config.toml
n_layer = 15
d_model = 320
n_head = 5
n_kv_head = 5
head_dim = 64
d_mlp = 1280
vocab_size = 8192
activation = "swiglu"
norm = "rmsnorm"
norm_place = "pre"
norm_eps = 1e-06
positions = "rope"
rope_base = 70600.0
rope_fraction = 1.0
qk_norm = true
attn_scale = 0.125
bias = "none"
tie_embeddings = true
parallel_block = false
init = "uniform"
init_std_qkv = 0.02
init_std_o = 0.00366
init_std_up = 0.02
init_std_down = 0.00366
optimizer = "muon_variant"
lr = 0.0114
lr_mult_down = 2.0
beta1 = 0.9
lr_head = 0.00801
warmup_steps = 46
schedule = "cos"
final_lr_fraction = 0.1
batch_tokens = [131072, 262144, 524288]
seq_len = 512
doc_mask = true
z_loss = 0.0001
train_tokens = 1076000000
steps = 4280
dataset = "wikipedia_en"
MLP neurons of a small language model. Each row is named by its layer, matrix (gate and up: input weights) and neuron, and shows model dimensions 64-159. Each number is 128 + 32 x the weight over its row's rms, rounded and kept within 0 to 255. Numbers have three digits each. A neuron's up and down rows have the sign that makes its largest values positive.
After each neuron's rows, "fires in" lists the words (lower case) most often at its 100 highest values on Wikipedia text that the model never trained on. A number after a token or word is its count.

L5.gate367:147146169088117141174098086117088126151156124124057114101145135127183106134031169090111173144145116136098161119148077151152126079166127125095137057084083122120129176127162111097155213124134127137161121160083084128071130110172147162166166159144147165189123164166068189141099154116162109151
L5.up367:117074136118115111192175139084124101111167128131097151104140131120138101115112160141166151145153065136117128192141120104142161126116082189126150125134125198097141195168152079114153176132135137109129114155088115127074134089125122196106122164174164134137125153151128106089039205145096167065
fires in: "after" 32, "to" 9, "while" 8, "turns" 4, "bárányos" 4

L9.gate310:108141141074104149128185064153095146162086107123112163149116061123121130151121110114167121152157146153176128129155182131139109131103115103102089123128078095114073118090101086066116106112121171106109131117155117132100101087154115219087146125114110119096168150097147168134146158140143137117
L9.up310:128128181127092134092126118103170116135093109146143123129136203145080149152135138151127193120108212129104075092152133156091118078107126130111145177142077145154138119128094149099102068096121078163131126116148169145116116093176149177088128185140094168108145170186076114149082164136156152114
fires in: "the" 35, "of" 8, "to" 7, "for" 7, "its" 5

L10.gate410:115180144129134179106148095142208124128199118158072193168117172155124118155108139184184129107091152137114105129106172128122112125123138135110149127132176087158090192155108162170113103155143131054124130116106178192120079167094105119130095100140170079100161126130176131085084116158140092121
L10.up410:198124101134133119103130137174197052155119116141121098118144132103070110154138106148092083117091186169058104153116126154131163182172136136112194162190170134111102120183120089165132096131149167143076043136159159190136153125133152118119176174138091148133181109122203126177112142157105084097
fires in: "from" 27, "in" 18, "of" 15, "to" 10, "since" 8, "until" 7

L9.gate385:040135160115108123159106107169119114112137101102103196086130150126134082143107117179113222084189112118092085121195097138135138155147116131147117125144150031117104058081127150197116073074118110045148160123192118116130177100135137118102129157178134150089167169116121104123154149155130179150
L9.up385:069120134131147141114181159228114122123153150132149168069144144071147103131135160136133103150142128123106154163123103139148162127121093095175099123089122119076098085140159146155187112131180065139124165146209138126132065176099100155149123158070177200112192145155181111137140136152154132129
fires in: "s" 25, "his" 17, "a" 17, "its" 8, "her" 7, "of" 7

L10.gate49:146128162138079112101112172101133046129085118093092091172147099108115138097059092149127120130126198131119107128107086081144166103114176172091184121142120088111102160093127098153115120178129148166147109157173140162160143150109109140128163161122169116189132103139128160081125137130117133176
L10.up49:140115165145161142093070121129143149144088097186132098165135218128088115096099148162140110062035129148100120157134127144098172096108134119112157128150140073142103093123104131144157128135156160158105152122102146096130125052162105130121144124153167137076113099171142155118109121089092115124
fires in: "from" 59, "until" 15, "by" 12, "since" 11

L5.gate671:125155122118115090110109105163115164129045151116075089128138102071079144181099117159140126147089147133156152191164129130133114100124131143193049193118096135129118080103132180089118192108229164130117150094186112117133145127103097174153128083199136196161146122108129132126107122159128080189
L5.up671:123140118110100150116141142103130183170072150128119125092101115119110111140116106064106143101069148149126095129122139134163126062116129189164163107173157125159129052119143113154175143120174085157103137156167142145130107082128119125084156145203161146139143100124142114143120133129169069165
fires in: "of" 33, "to" 21, "for" 12, "in" 7, "between" 7, "along" 4

L4.gate619:173170111173123172103171114099114116149108116153120115087149073090093136121083072104194139121146170071140150113108109094150099154033124138099124098149085137157006108127127175082145145187175090093094075118122149143132134089131151130129094106152168097078067172172072159127091122123100177120
L4.up619:166136161226119139142158095105101159131098115129134099133100148158193069130133127170252119085125155165130152102104188098112147104102153147201126151155182185106087094173105192040103125124128108155134088094120113139153072151109142173136106135196153152101138139116101089092098106079123155140
fires in: "in" 31, "over" 23, "by" 7

L2.gate561:113157133150136170076110109154169153171132106116194069076143127112130116104117101227145098100174163194112178192085151066099184087115191167130156070115111135114124113093138095145157164105178108136144123123118146103091153138093094095195130109154091085078147192109078110118160126110162152141
L2.up561:108146166152114186084175128128149137170144111109193095125119099086094081092089113136129116069163147137094116185097157090129193065088175171105145149147149135140121058111138117112157105125068114161102151176135099110097103152131104195153117145130091155169137117129116088107122079060135127139
fires in: "in" 67, "january" 8, "since" 7

L9.gate1244:105089110139051122123129085128170157159145140145164139102163099179090107165140107083217143160069229147111090205154120159134143111123185117119131118134146119182143086080165171132115064153160132172095180088163127144149163074101125187119100151179159159144097186175103122121136099126078116159
L9.up1244:193153117151115200125185124104164120116095084120100102174144151131162127136092109111117121153111167196174118125157109055117159110106150113096146135125127161179111091103148163133149133156193124190133096108180078071140086138133165130103110138158098108128071146131129154058134161192114130125
fires in: "to" 44, "in" 11

L9.gate1087:112145131138097020151129131147133189094113126132070099123184172168136134124136089152115194109125169143099094158141132112081111144147096110123142150138139107104164195097088170127148139092059097082114089164126118150208157146156144193117091176152028129121133094095153137128167183095074165066
L9.up1087:105151145112112140109111142110145090194065161128131123100199075125159127143114113065095138143176111108149129147150141111112142144126109060174120156128131098120161179088129126115162123154155170064079156127140116089131111137100110120087130122133128149180164086142064154173117092130095094155
fires in: "and" 96

L10.gate643:154176166141086184142107087170119069132147090142078150081116113086074165134036126120174154071091133161120119100126131108161166107125138146115171120140105129133072122135183102050154116190122135125084162149124118075140136139149130148160128141139154135159136157128141144131144130142208087096
L10.up643:166151132088091155107132097132184111127161110109063164100135119084141164139088161161144099059114147136085093059142149105147140146115113228105198136112198130108086122117153149082128087141120123137036155158128163146059178069123188161148128174128117121135099124143094105134086138131105084100
fires in: "until" 34, "since" 12, "before" 11, "while" 8, "after" 6, "born" 5

L2.gate1000:115112112133122054181076156116167110139136106115149129136077200101163135133132174140066133084130088083052105105128099139157137089112182111136113112124110119089079106156154154121147108096101161140167135195156130094102111086143126112158139136112138138152104138211178085127174066116138111182
L2.up1000:105151110168111136047123097134121097129124121079126162073151137117128141142121139154161123089134114121132108092218094091117118065120131138138100068135142181123090094145077147183097108069124114121134111137183192096077145096144100123121083108096125103092118088124164126093089131123141120133
fires in: "her" 45, "his" 31, "their" 6, "herzog" 4